python train.py --d_model=512 --head_dim=64 --norm="layernorm" --qk_norm=true --parallel_block=false --init="uniform" --init_std_up=0.0377 --optimizer="muon_variant" --lr_mult_qkv=0.7 --lr_mult_o=2.0 --decay_shape="linear" --final_lr_fraction=0.0 --batch_tokens=131072
MLP neurons of a small language model. Each row is named by its layer, matrix (gate and up: input weights; down: output weights) and neuron, and shows model dimensions 48-175. Each number is 128 + 24 x the weight over its row's rms, rounded and kept within 0 to 255. Numbers have three digits each. A neuron's up and down rows have the sign that makes its largest values positive.
After each neuron's rows, "fires before" lists the tokens most often just after its 100 highest values on Wikipedia text that the model never trained on.

L5.gate362:102136125165176096110132150115125127139118113150161137117158101119149131154126137106186103179104091121119104110102130128148146086109091113130110132156134112114131153174119122129104157152174142115108160126143147133162101150131124077141171165123186146115133107143172089130125151131142140119159146088143120161166141095146146165131126102112145123124114163132156094104130149133138068132126
L5.up362:172100163117130141173080096118101166172107134146137116138110105121120128133150134136150167092114109100107131134117120152146106113104157144098130131121130162125092089085116083154137124142119095131160110138131133133130128125120146130165131120133138095152128140116134105135154167146106130089134183150101149156104087165107112124120118138170133092093132125121144173145132101152136140171145
L5.down362:111152119141083156154136154081076136145180152139142102125120151147099117133153151150124104130128095115139120123085125109153138177113100116160158107166150122167087129144117136086108132114169158139153084107172142098108156118167125101111098114146149131152142097121166103107100136132133158141110165110128101126147136151149127138123145158140162137117084155093127132105133154154120103178200
fires before: "-", "|"

L5.gate539:150093160139141124131129101143114110113135160145144152109169135112150126113065169150166128119150168158166133108147104114112092172112128118119127117139105099100093115105080106111139117102127087106103186137122164111106151192097127097125138121098115128108138132143123087188139136137127180126099123092180133126102147130127125129138120134110114156139100166116183178142152110165144112148149
L5.up539:161077140135119113085116142160151079124115149132110131152114120120147133132133161112116137132152138100095139088119147109113104107130138110147132174154161135134091117111095171106132136107139096100136102139139112127122143160113107116129079100119118129104109123120137104120166155144104093124123123144102076137134132152088174120134073104120135130122089129147114138161138137130144099119169
L5.down539:165139108140144143144128136155158132131148118121104124151072147153146161109150125108126171163093078105107105136094144154157117135122140134124134137124123116153148168131181127127130132147115077163121140115134134150143130103150111142129127100143129153131154108118112133156115126144123116127118154153107101139114073158136119138123135132126183108123175114093109102112113136134155125142153
fires before: "="

L5.gate857:126128134132149141126065133140161133111140140108062102124100109106086139119082169095085167158137106124099108121092123143109107144128142147092128138124133083119119097180114108119164169133142094157141166117116110096110115113131109150115122119091110065096159147112099103146133133146130100132116116162103132136104140167110153122120120138082088152114118143110120159152136128114066168107115
L5.up857:153107154169105143154093122101129098111118113119092152159151133116097133120105114174096089147187135130124169194114151092106141119150151158121094107136112127116068108095166150107143133082117082139150171121126156106132132091111136111115131156133106136123152156145143068131145132138159107113116114126152118107088103089117160159107109118169097126141141125153121135167166138146111126123160
L5.down857:124130098145117135133120155157158119139122149157112105126152081089094179098122101125115134149128117124145095123103094128123129138130170095129147140142115135139120175118108145116110126122099104112129139115155164101139158130105196101146180170148120167087118140123095139105110132181135121136090093137132112157119074124136108164159130175111101105137160100137116115108098146164147149147109
fires before: "=", "\n", "\n\n"

L4.gate16:135128108172110131140193129073141120141110103143115155156163142136097129146156109136184161148114170130152133076152095160128113143140143142090146141139087078124145143128140118090114131159164126115125135132135134103125143184100140107152123119109072208087134101123122119160109106100148149090104131152142111146136132110150112101153134117119123125127137110094127154132177070127163134133154
L4.up16:108088096139086160132102153125158126128100139140151122101100184136131086088136164127096111116102127129113109107130091130111121124127138129138136121100124133131110136138109094116123136152109125154084137085138106143113111128125140132091105137144119092158118128146131069122083111147134116153177111114131102148137161177137176151116136121099119147134157097120141158128111135097128153166113
L4.down16:137125154149107083135104103103129180113112113146124124102113155144131088155125111147121135133139115183145112083163115097163103123114145143115119158105124128126096074072150108138108084111111098122121165093123110163140141094122144142131151144091140094157129098094108152117130138116124149184081129129107129191170127173130154092165124123177115093130122137150134126132116174157191131105096
fires before: "=", "ev"

L5.gate1256:158129157116146166171106132132125091150128106103152121147112150095121127123123138130114104114129105146164136117138110101128154113136078129144114094117184095099117114116098148128141107121139084106158148098197095128099106143133156120101180097149140147098136154130136113122092140133151102138122141147116101147119143115101128145143148105098113109168154134126159122176167103129131080138128
L5.up1256:072102133077117162134084103140098165148130176093104134157128128103101126120100164123125070145118127145131110113141126078142129136169094129123135111104162143113089133105117164125140140123137147124113124153144139146164150136130139138143094152115122137144084150103102136094112113082081073121100133144131182146157124133116114138129126083152110153180099125147123089110136094125158122083113
L5.down1256:130108162168158133170102114155141118166132100136111096168120114122168153084144149138098124104137108181121128123160123156144135105109123101125197102125117140135143171161125129143122143135153147074087096093118116140129124122138125117114158148184112130170124109167121139145093086112141154118141093153157159107084135129114146142112109130103151140129084117120112140113156135146152119146121
fires before: "-", "ff", "ality", "ng"

L5.gate1018:175093135139150138161136129140111146151093144161152146089141131121129098150171143120127101146150136150122091108099107144108120126095129138102143142126156103156145144099102140156143183127137161128149150112155161113149140150107106120152160141147144132125140121158133123113104130118106108122129112144109135133153092106160146100117074138134144117109172137120111153093056131096105087160114
L5.up1018:141110151096140130086094138134108132129146111154093095093069118113114150093145140115111176145147120110133120137076155121146094117100152129133132141140147111183078148121135108153084141164104091124126172140124137114150124155153145100107093114126136150159174140101139131117121129099135121107120133186159135122086135125111133119143154122145170124113080130125139153177144137154122131167115
L5.down1018:130122174143151132149114135093120112160117129134125111127122131150163134156141092130152193120110099108125124113147128159122145151143154101109129146084122145123138110128116123139123127119111159129126115091100108137160134125124148144135096150134103072119125173143130132109117144128113108144104095172152116155128110170085104188189107129116165125127114087111088139142103131121104141114100
fires before: "-", "00"

L3.gate1067:113158128125114149153141096116117092108110164112104091152098125109114130137157141130191095131111161132136141123109121126082134118137144147145150128121182185122104169109138170132128134140098136133088144123125113110132162119136141120158111155117162120123134112109158155130116100139137113120122130152141167124171149070113161105149073116127125102144121113130091153161127125100083091178091
L3.up1067:156143128125151139172155116146115120094108149083125140120115066122112134162109145125122101175100117112107141132158120137143124106109154128125140149135129115146150069146093141164131130171100164121130135141154085107126106105126136124077091084128086126144146136151159113138168090114069163141109089144114134133107132132077134124160155144126109123145198171122133121114164158152141143108117
L3.down1067:115151142138115126091122113142107147141147095124112130111119191167104133120140092098144190128114117149132139139133143105134121171130159118104146147114123123105107148121141098139155149156150118114132143124131082116127116123136088146143169126163149172122163132149127153140118118127175107156108178141123116136116090155127139135137117108127130095091122086146121109086135126151127093153166
fires before: " |", " the", ")", " to"

L4.gate480:091153168156121143140160113149153169160130159108114133104157135162138134120124105112108119101131126112116119125142154127132113088158186134154158139154133150115105097095131149179090114122111103134114137149101157118134084121116134052161148149156138140137146117144135129142142111129137163141197136109097119135130120165133120143141110087111128108141132129146131080109083126116119129115140
L4.up480:119106101154145156114133093120111147124145172135159168114133122111145165181110136153075087149124098135137096154097159113137128130093124144165163159140095124142145157091137118155119116131096142127139132127107142112106161122176113135170110151093113152154136142178132149139178102114136153172140152130121143147132141140129166140113133108126103116160149138130146102107101168110167142170125
L4.down480:158130139128088125117154135161122130112119132127103128108105127131152149113102134103152072094135123093087154123140109131092153119130148065168181122151121112153143094142120165169091095111150099143145105160118092127099095128126127115149121167144128140111141127122100093118143117113140133090141170143142106124149095151123126116110105166123112105121119147139115156150104140153105117115104
fires before: "|", "=", " |", "-"

L5.gate1171:155114100103157138129151109134123140132089136118125078121095083138133119109123158131153150115122123090098112107127135090131101131108151123094114152170125099080116148132146122116153164147155085142110097137121160150102165132124127057112126103117090061119147110137130140195165149174133143129097107101159134136149099138104105107163097137167132124145104117137154129104166137161077103137098
L5.up1171:178132155116108102136138123112119092064118137076146137127122131128134124135102124117090116116123148100134157160119145123084143148126114168121141108131157141130131110118122128139111135187104116106196102139142115114146114134121143155091044100107125104085118086114108064136149156121118148111112135096128090097115149127064144138111083164136088122140148158131154125117134129170147139126132
L5.down1171:124064124140128114107160112097143152152067124099112133121117142135126135155151168101166163165173091120130102120148126134154121140117144139110163152124102155119089114089136132137157154132121101127102097149167182105105117119162120134134182141172102111144177137120141142075146107149151129126109073142118128164124111113156116127122133096142093135083159108111111132128165131131096138102140
fires before: "="

L3.gate1330:117100119139099173115094111145169162115123127095119120169085104122088128167113142099140128141139106140101159118154080133091110129121062128127103073119118142125134178149142147106150108119173124094118076171141097121138148141159140151104131112120091142132182117126158149127144117135113133106117172116157128155113120106140098143132121131120102159146132143162108154122120108135116118098094
L3.up1330:120127105114127140100130178120117148101138138106148087148114152140183128107128128161103139154147096170174111135114177153134153094151131118171163112103164123171153095144185125118174121176115093102163099092120107111169114131121102134098087137141131155125131137130155144113120109117124098163153143152181125178143115129126141132130143112133103141150101118131100130137102108133095115111105
L3.down1330:142121134171048117097165120146086133165106098154120160108094135138163188110148104063137128158142092149147189151125168146176120147088114131169152128112083135120095118097079109155151147134100137157103132157131105124132152133126127117139123156152093146121110112126162130084116193166102140091125105123120124091162111167139115140121148124105114155122143153111164074149166131112152135110091
fires before: "-", " List", " Elect"

L4.gate632:162096133138134152129117092126166155110183162155130147123177109147101119136120104151129105118128110129137085105117162117115129100136154115142107107149120157108106121121144151136154127143135137113159141105151098150110168143101134123151126148129137135130101143129157125123118077145092116171099118133142172124136121101126080145166114153118117194130133149144170081098115164137123139146147
L4.up632:132097153135147104130097159164080146135105166139131141116122127095095091118135149134110100135141107120116140140159134156162162088092103116094107148124155122152118095166119124145150094092125196134113119133141161141134077121123148150143108097126139114145087145138169085083097129102163170145151127086119165144126083110139157123105159168131095138124151180126152146149122133110142142142115
L4.down632:131098127103128133116096122105122152143158147150107147118174075205124168147149108131071162129119097131122133133097145170128129150124178130124146130131114115111147110092143158110086136185140080164111118151128146130099126102137160128098132152162166148105149111132095116132156168112152135108117101150125105131109129128143115145141139107138129151135133122131156149145109152142118106142134
fires before: "|", "-", "$", "op"

L4.gate776:134091126139124164147137139158157130089165138065075102151126092122144145114115111085166113132149112159112130133104146145117144146110121092118130143096114130091107149107145153109088113144104084104089172116170112133183100139092140147134091126164136112153123117145122156116087117107130167114146104103169130106085117114188139153079166161104118147107103153134168144113100163106065118110111
L4.up776:142132136136129141172096120103136139110147147160109136122117108120127140118073088142137116139150134158152094099125123103136082094135157140100095144164121144126162132124108158185151117123122132128084141126181132186106117089095184128124082133129093135164117164126151136133097131125140146134123101146161142112123127122123126124126119139105109107112169152090134114112109124099135146118101
L4.down776:116139141131116158141149153117183148139135130103129150146149110114120097116128112152116150084097130096066105134181145111131154101111127142119087126117102109101127152156117128172167115123119164156145120143100138175145110127102106118132131150119170134100144109107133135120122159123086134123129103110147150130093160110139152167104147142125096127131111090150097104135086109156093152123139
fires before: " |", "\n", "|", "-", "–"

L5.gate664:160153139193103101135137127122074136119105142129135139079138123141105096180132120100094102112104101131125133149109126144124116161090140140151156165162130140105135127124115167077108094069122115063118090099129111147148131130114134129135107165139099186143121157124163119150133121148132151130098142187114130145127116152135103107127121129138098118115115150113103163122125149125146157150118
L5.up664:163128115136104146121142123126149124115160148148186136136100184164098100090141133108113123152155135103112131135165151139120137153123138141159106184185133147111161117119099124114154139134131150170123095167117109146084104159107125169122122137088101132110158136137133141163176132159155122170142130125151140110129150120108185158144157148168152112127138143128115175125088164126119171178137
L5.down664:131101153084116112132184133133110085109088137128143136141145121120147129138099116129135165118092133094154089118140155108123138131134175105091154125120139121114156086131134090103138091145146133101100185113120109126114126080137134145137141188164173101148176105118173129118111096151135092132138122098100089142153121141164099111158126138118130125109142142142118121078169131123103121114096
fires before: "="

L3.gate1283:128126103121114130081134156113175120135142150119108116101117150175116139171142163143167128087164075076114136152127196101136157117108122132137134114137113132098142118130139163150135137166126157125165118146139132108135157172103159139134155153097138118136145120095119121119146128113113118088101131146161140088133119123154094124109117086152169153128124135123131163122148132148141134130137
L3.up1283:095110148147155120132159095155104074136107097119114159126079087112115170164133149114132101162147181116136070121163151142133132126132098096126104096103120149113113106102095148132135126140174098089130089103149155175134099083116114143134152125125125132144157130125144124154131102099094101131174131104166144104103137138124174114184107110132139147128129180178117140091153143115118103151141
L3.down1283:132132102094123154149140153103132145099119103103164126134121144106139089160124096099094119134152105163126154182111119137103158150132114132110131092125194114135162157112144161162099148134110068140125148096131115118160121130185120129147152092138116126121089110165093131119102123146116108159144112161153108124116126164124136108063137131087116128111065078130088164165118123157128130146122
fires before: "-", " the", " a"

L5.gate1147:172097102140119136140110119074141113131110131123098139122134101139120128142125153109116083131157158107104118101141099135171072127138128119161161120185106180068110163089129122122097137113128139130142160090138127088127127152167138131084143124133090099134141114093123094105146137144146145113086120100109131135129128129121142106190137101064151156142123102097135126127099167171148099116160
L5.up1147:172121136137130154141156136116098108158131130127106110096106093150148159149134128093131178093122140112114136162144156156128158129087112116173157108110130153147123107100147151133149138160125118135116140125137149122103084125140097151106140100146149088135122088117126103147152110166141144132142168123144128115083109163119143112146121089158124150120124139134128147061110170135161124123172
L5.down1147:147092114114101131120182125133123098150140157115119141153128159140132127129121086123143118103162151196181140117139183125136141144070102092092146129121110108162131120152088140103156101173113091108098125125151102133158147146120104150136109165136143103125126083120163120083121141158089135116127136110093133131087122138084152133141119139127105118134170112154123139129156115116125140136131
fires before: "=", "-", " he"

L3.gate1318:129102110135132139145148118166116124128127087090150088131103094131163133098152118157155105078152123086132111121104117150162188134164129137148157071087101087141120122128140163106162133126100160126087161127111130139145148121120078111119099094176137138134122088149133147135132159173132111133102130129154130121120155109136099131142128111101096136114085139154131148156144117131127129163128
L3.up1318:150148139142159143110149101154147092110153124165106084111143108134141098118115118124189117188080173175151131089090150129110162109159120201084150109139144123115110133167119145197128089121173120140117081126112082159129144140118149134164159136151145102098123118104063142107125097144110125123144115137161138089099157099114156196066161130146132084156098116171111099159160121128123147093151
L3.down1318:134123130114089131117174115097074152131124099114072140155139141110114123101090127136168141104101106111067088173142103129136134162121108146133105142139085114120124174111121111143115103123130132182157087101142145137117114136147146117126112106101166165129128110169138086148103143102124122088140121121144169102137131117166121088126077107124124141129165096149123140142121113102102116175152
fires before: "|", " Got", "="

L4.gate178:126130113121102117138148120068152148137145154128117110134135156133148127084133137176097152110129119129127149112157142153130148110149101103121113127183130156129115142104149120156132118124105144103155080175163121135126112139120130120087134132103138137111139062135185085159153139097095112156183106166120098120151142086107141116161185084120111159154149160134181086151140161086136136150125
L4.up178:121145109142140135167121105113094122120164138093133118100174110077154139120113097127122132148154129126104128112116056143113157095108112165108068112131153148135164111147102111182107133093162106125148131119143126157116139134144110125142103127111114119147164107133130106082160127120172111117104162156092117105162129081086107122138151127107106139087108174101144125121142179121132161151138
L4.down178:122146147133141132144115147120128138132143191149157092119099185126088092142143148127070170109115112135135126132100090144167158103143135103119094139130062138114123145127136130132155170114134132085160081109160148134110130132152127136116174148125128203091094147127179116142141094127130091127156088144103069102137121108154096111123126091147138153161136087113132155111118120128113065139151
fires before: "-", "|", "f", "ha"

L4.gate371:126085081118143105124153147157141134148110140142113112149180167135102163133106115140176134134177093120154158114123093126155159116121092170128089124176109112113096100135107166090160141136135135149119119108147106108140111121151132147090143157149151116144140120177124127088173115132129112105133087123115126122123154124160151133179116107169148128121151097091151106106071110099098165142090
L4.up371:095096114101129144138142088108160166177130105135090126122106098133095154132121139148156140182091087116096138115121144106181125138113093197098082144154149136130138149137164121118097163102106155158153119152125132142087096133114147101134140091109133139148146117113147115146126106139044127122188134118153104128140139125132124098107104149173123154113141092130133113119155135164101089187139
L4.down371:148125124140112153164106129131095110087210139113159158139112130130165111181138103116145065107124109136146103129157134162127130135087112145154126095133088147117094124171117127164127129122141145144125154132108140177144100151109163103111131085122163130123122142124152118179131119138121095135125143117127123094120148091144125087104130156135115128129145149135105115131113097154129110131188
fires before: "|", "Al", ","

L4.gate706:154133110103099110117126145074138146103128086092147148090159124116085109098142149152132142101130091122140073160118141088112154108125073179100132103134117141098187151127091135123125114076106102068146107122185083043116152101117126159134122084126143116159116124142171122115127118088113108157143134148157149133104108119166125170082146153144116122103122141159127149132146097132147120116118
L4.up706:139175137122150118112128110128114098098141121113134157124122116135083166126113132147130140124096125120124103094132097136127129115133146132140115128150125134146163112119138150153117130161113084150113107103149156160157138110114132101152151121155154133107178114127133142150107117114103150098178119108150109103114123097115149152161140115107134094127148130181148103133100120148118082072126
L4.down706:110150159116091126144113098107105092147128111079108155082174144110111119127125139207099133137109108129142113102106160091161136143150084114098123151157106135140128107097123133153128122142090123146166106142113187143125119115157130138108116120118154121132137097138129123130133178156148119155152139123122103150126093145134129140120123148122129137065121113138122145159144109120158141101134
fires before: "|", " of", "ks", "s"

L5.gate113:177123088134168130109105133131147183120120110111107110107155093138125122099124096131133102181113145116134169123170112130164130154083124129165157078066175129115121094130138152148118162136114122160137137146133115107100154114158102147158146099107129138105134115128135105160119127129145158149096144177144133111173136136122105124173132101175117089170142110158133119153133094117154182138134
L5.up113:132153113133105166112098075130104108111119125152123128084147140143123145126094142072101095134114118119127172100118112117139115140103106149112136107155132161137068137130112179158085120172123092163126139141132094110136120133129090150119148136114119134100155150131157140118145129098118142124139121133143105119139111135129123135113097063134171114094135096147162078084070138099105106092136
L5.down113:119123124089138113133151115131124127119129115134118117130124133137140116163158117126062116131151172090097116104147089089123110111101136109130141099168146120133100117117152121152128149123130127121161129117102145124122121135111123152164143112096190072135105102154122092151116135087097159138136096134079135110139154123142128146116141110134090148186161144162119198124133142064128114131135
fires before: "|", " also"

L4.gate148:104129096144162114108157126128127117186146151119061111136100140129123114153087124138121106116137151088126102077134115124124123106119180129110103123116148188115124157136146132123121099117161167132120090090127133110143133086132096137121105154174098121093126132137085112060137126123142110126126114132112142157111131149081082142103155120153092128109136127133158089128133162176112131144124
L4.up148:095142125147102184129144116105132153137141130156151159116112149166107158124148161142112132172111148119117103129135136101119086147156116132169169099133149094151115135145175157105124129128091132187165080147106131153114097170132186122116147104175094151160192125128160105106142159126160079155158161107105161154119079135122110120100098082112134124118139137120133120094116137150102155178152
L4.down148:119129129136162105103134101157157076095155076090093092118107135121101129104109138131144101097159134134149136105115109127155163148128127094120157133143129144146147139159105110089142141094133115124098093121169134099112116151125098162150115133118102146149153098114137143104166119124107085126112121161083131108129119140136156166101142124189128144110130158147098131139150167123130119173138
fires before: "=", "\n", "\n\n", " |"

L4.gate623:097128140141154100105127104058142111087131147081128126092117123082143161148130121131150124142098134113149121137131141151133116134122106137111117126128157102091124146128107146073156147095122103116145096126111133121111139142087156123149112183111097103096119163119146134154156144113137121124127155124105152147087134050123127097139107120119103119152132143127141104111130116160142155145145
L4.up623:127117090122133149138162117140125151151101139089140101146120090117103149124113126150085116179056135110167123138115139143112093132155182173157142151127119128138096139143130154132163140109118104115114125090174138126154150072089118102096140127159126125132095163116188091153080137111096122112075166146139167158110127123120108159115085101128116170137123121140105167123119126117127084117123
L4.down623:148135118126125158126165176124113143130149166133135142091128152082186136120089120126158115113111119137179142160102117143140143121083119153096190142183132079165138098113121118185121186135117118149115115149145105180133113139150121141149133080169136134112153107146121053150120108094155108126113169127129113106166128136096136135101127102117089153124125147136106169131145141134121094158124
fires before: "-", " |"

L4.gate1134:143134155158163145096115155131125108103117120149126104113131102106111166107114165135151144118113116130158135142090120156142123085158139157117123131109150143129106117141143112143130086134105138127133088153104105175122096151080159108142133101142123117151133145097126141086149163165116137105145160142104116114121132090116159137129122159116099132086146168087136144129146116160130144151096
L4.up1134:136124137113160159111142147129144124122113121143118119147135114120129153133155149165122089166186118128125150123162138146122102126139117106156177141126108168110133166080142138155111112132112112127119093140120139128159066121098151102148119088172137107173140116118095177136121099157076139120162145144126128147134133160116134130132146110132111168129131157133157180086139140108091098131112
L4.down1134:115115079095119133133117116155115146136164133128142149159101119130155097130167150146156123149128110135120137166166159110102113151145106145113138135143087140139183136108140149152140163127174157149163135139172167110118114134126069141174162115123106134153119130163137132103098148115127049175144124143114147120121147133112108131164114129144145129099091112115106143146117170103130144126094
fires before: "-", "\n"

L4.gate258:149123116111114139144116168114125107094147088148127097127123170129081130137151186090109134131095153093118145195119111104156150115122168146104131130097079140139124136111148095128131096158167143107123137126127126155100119110110081149122108164159107135148140150151136119108148121145130138114152110111115157117128137124120146126138126126102114135124112133134106162155136151099183130100144
L4.up258:190167112162079150122111132099123156102111082133123128122147116125135174098094103129136135127117144144116121129156137086108088124136125127141127131122159108120113130101088112136127127183128099136063116143125156125103074099095147093102151134101129128140132149126119110118132145155116136124139157158112139137106139127103151204111148109142153130133122117141109145118076152132103121115143
L4.down258:138152140148074117149132137162152109114091146119154123149134125123137130136099142123110157111133126140146109092115128136102134143105128102089101152125107116127183152125131163160143124109104112114138128133115090128136161159110164121122149146078151117158180099158093152087085121129160134116113130110150136109087120158145155103118128144116105110108131112115146126134124085136146135175133
fires before: "\n", "=", "\n\n"

L5.gate764:083141144114082125145133130106118126123114112142091135129146110119083166069133116142129159120125127115146077089117131124141149042128159099087117125136082117110100108151150129127142157094144129142160126111126108159162137117103133114102107087113147143091121151133118119085145164132140143112103126145134115119150128115152110105143135141161126118110121130098113114172100173130143125130115
L5.up764:090113140102162113089131155120114137119094171103148105154126125115120143122144161139160075146132112111114138120158108133085185105122138162160154102126120115085135117071146114120130114112200127137090096155133148110147103099155144137135130110104101185152141144170169134130090122136130143115074152115133129095119121141057149132154152127105111144075142122114126174130115136124130131119166
L5.down764:166134158136125141126091083111135142098136136183108136192111138149167154133142106153114121151131129160112117141103136123104165160086148138108133137095098137138171105127104101118127145124106120139095123100123145177129131131128134119197123134097135120161110139113127153136180103123116149150110117136111162096107139097143117128068083156126167150104097130125072095154152107098137109153172
fires before: "|"

L3.gate703:167121124133133186099138132114140133146163137060150119128114103139140158107126158114119067134132151123108099123107102128110147161141130136092129102181153140113116127131102148111118166121149074116130133137157128102106181139084141190169160138114103143106150123106088165150180129106147090153098107156135140119166110140104093159110143097109118111118150140108143109151123129121087152162161
L3.up703:125168123151156160119126121114144138160159111074133172132165154132145131162132171134119107115168173148114127138105180127150102151188188148109120139098099124145099119092144150123160173130140164121095124149130121137136137125093159157159156125160144107156152128094180195143124121075103143147140116120110124124134104177123168148170127107123122165129109151140146154145115116127130135110136
L3.down703:128071134149123132099128145109162182075125137125119169104100147123099192128077104140096135105133104125123141133179115100124137156195149161104162111143151119136140112128151146121068144134128118184117136129143165089105142145154115098097161121172105127135110142105110154169127117182109132190138119161145131099127087135131126119114138169138137126132136159112110171121142092143113120110131
fires before: "=", " =", " |", " and"

L3.gate304:113101125129141141134141170108135097100114117182132098114079138088129109111102136100134082101110100095167116146128124126126099108093084195116159122125118137093083120094131100137090114160138150139122158133131106154114087149128130147144089110072124128127105157113103124123119150178087171096100146119138168135084139168103141125159156147195092132121130134159114132147082128133157111094124
L3.up304:123162137083082154121111137142121082133101137144120112119145083151150144133113143105151113086103187087138096149119179134137073094131129121142081131080147209146096125105131138095158121131133106123116160190136125137117105178089116123124127094114101121126114124104101104132098121137144119116088157122122144143145146143122155157168164139132106134138197115117135121145155158108151120142149
L3.down304:129089167123078079115134146128081107139111114125157140125121113115133134112123147116118094140127127157123122126124111161091102175139120158108154152154121197128121139115109139115115112116112110114110143138149112142100113124096104158169081125141119070115089158166131144100075170150088095110149171139110148126112099166136147084154163103115108111118153114111067129133153154122157141103120
fires before: " |", " (", "\n"

L5.gate97:119082139127150146163167150125130111123096139135127119126149116180062106123134145106153113154133075169118140102145137092127103087141124075146154143104090085158127133154142109127114134155123116111108094106140153125178096112100155090108121121137157152082113098157102106099085180128165138131119167119093122135153113097130143113117092131132106132083126118119134125153159102139175140122116
L5.up97:123109120168183126129117140130121157159074171115152173094119118132114116158118122075102112121121119114144174119161128151120116109156161109112116134128154125128146151129120113150146149164120149126145117103194126106113125143130117107086116141166111103186120082111154085120140114138168108157108156154125087157133111164148119132113116070127112111160119132129131076118090152168147132144127
L5.down97:086114145143131128120173114124142096094145144130126143136121096159140092155123119147136117091090104159153156175109104103105126160095151101134104094115139136115125161114134141108135125111139117153116107135127163146128106204128110127124090145136175121163159149131147111126097124127141088130130147100126119118109095120119091110134137158182158108160144131178069084096123121133140129104093
fires before: "-"

L5.gate1174:102130080101141140111118137113118118157122117098122141083128103140142079148126127118104114099152128136083147109142128148130111150153160087122098117143128095121115137090145124134118096120137081106079153129137128092160130140140140123139140088085115139159130169137124109163143126116108141154116157148093133128093126132094105167150130119133092135122155108160129139122133137124100138159139
L5.up1174:116106159144133131106081106103143074127124151134160105150119126127140098109130124173116153116122156084123113130117156127068153143139093135185110126157117079104146153154161143138076155118150126155160115101147145181123123117142135127135146135117151154140138129126120137120136114153144123146113141135125126145137119132156145109118099082135118133175106128103087121122135138146147141152081
L5.down1174:149128124105133066147169127103100115144083100136052104102138125126155128115156131145116117155125085173129152105156118134136143146129134094130103148131177126154167128108129120155107109118123077114085092107116095132138139127143115148115102129126090112115135153089136133137177154130133164157161135149112122090113141138127092155124185148111111096129162124163124145147139117137169105136145
fires before: "=", " |", "–", " =", " ("

L3.gate1160:113118095128139170156127172098123081126139104117130136119098137123125098170148132120148117099106129119111090132122167118085157111143089084123161119122125106136072095118120117134125142121163103131143147105150091108119103133098130152154115123108117144116124158121116167114160134094168181089142152180105070155130097103126158120108173132095116119137113094109118103156072127147120122145120
L3.up1160:157144145167146168136126115160141107086111155128136163111126119119163099109101053129131110122134143126147129132099129123128128125116129125117140134127176113128090138117128143109144119105118168133136115161144121158104095084130153121142128091108097144128101130132126101123145139113127130098113106115133144097155162136123129106119115147147149115114143120116075132140119139101165113092065
L3.down1160:111132114146104102119169137128091112098095118065123115122148148109053144112107153102167124111139137094126143093141162121147122140105153168117164124135160130105097125137176136186086172151135134136114168159153138160103119121115104155148120154157129112134131096153112140084076133117101125136138119116115174129128118123111151165141186136148148092128170135110124125142095117163117150132109
fires before: " |", ";", "-"

L3.gate772:109128141143130162138115130137131115144091126138087119149122148109118110155071152078106106191117122101158110105121187156113103155105167167096142142167140136137161166151131151134123129120124154123125095112113111106119156124133165144140118133155117152147176162137089153101103121098132115103108134136132150155121129124114089139122143107188101119132141111144101148096090115163152146124153
L3.up772:141138132132158108134120131087117144153121131111166135067156114132143140100080131136095062104118139152129151120175134100152131096155112106112151139126144110130139132160124121153146145125114116138140145125169074140142093140114117116119124141145161150149113122123148072139122127089178122159121091146131114135151112091113105154138119145104131136150130142108101097144135158140089136109126
L3.down772:113113117109132181175152145138133099107116121144089126152084128092133112123124143111168123147146150086160124145120141090126148155116200094145130115146139121100088190133131095116116102124125159142132132085119109087100138131149151121138106073184113147111163165101125132104105141132136167131076116101133135147128123088134089122116115122145123139132094121144124170187121129129138109101082
fires before: "=", "\n\n", "s", "\n"

L5.gate1337:154103168115118117137125098166112104121121118107136091136126114088169148160088082134130161120158110116144110092132095144111106143143120086103102107103125110127083131144142098075148156090112065103135144135125131136100134134126100111091082126104085086106110154139118111142144126164147161113117115107123090150103156118083124150129088128149142133107132163124135111122119143138121121116142
L5.up1337:174125151169133118153148156154170109121151170109114150140164138119160157125116116118139138112125114125140144085119168110118096138177170150140153105113116146149121150139119133139124131140176094097155154155150128138122164158136128108133130133140082099094110148155145122167150117160141159148148150144128132123119143147147144100118128141141115159113129126127131171181131152176149136116133
L5.down1337:152129147134146118102146138110111087178125093159130149114116137122149127125120171117101129138114078128128169137136122116114149095126123102149150133135142125113096133147094158141126110153086089169116090146128097122125151134170110163121150144131132094091115129132123110140144106098119103113129140132136125134129148119156079137139162164112151143138143124158120091121123139100145171144140
fires before: "="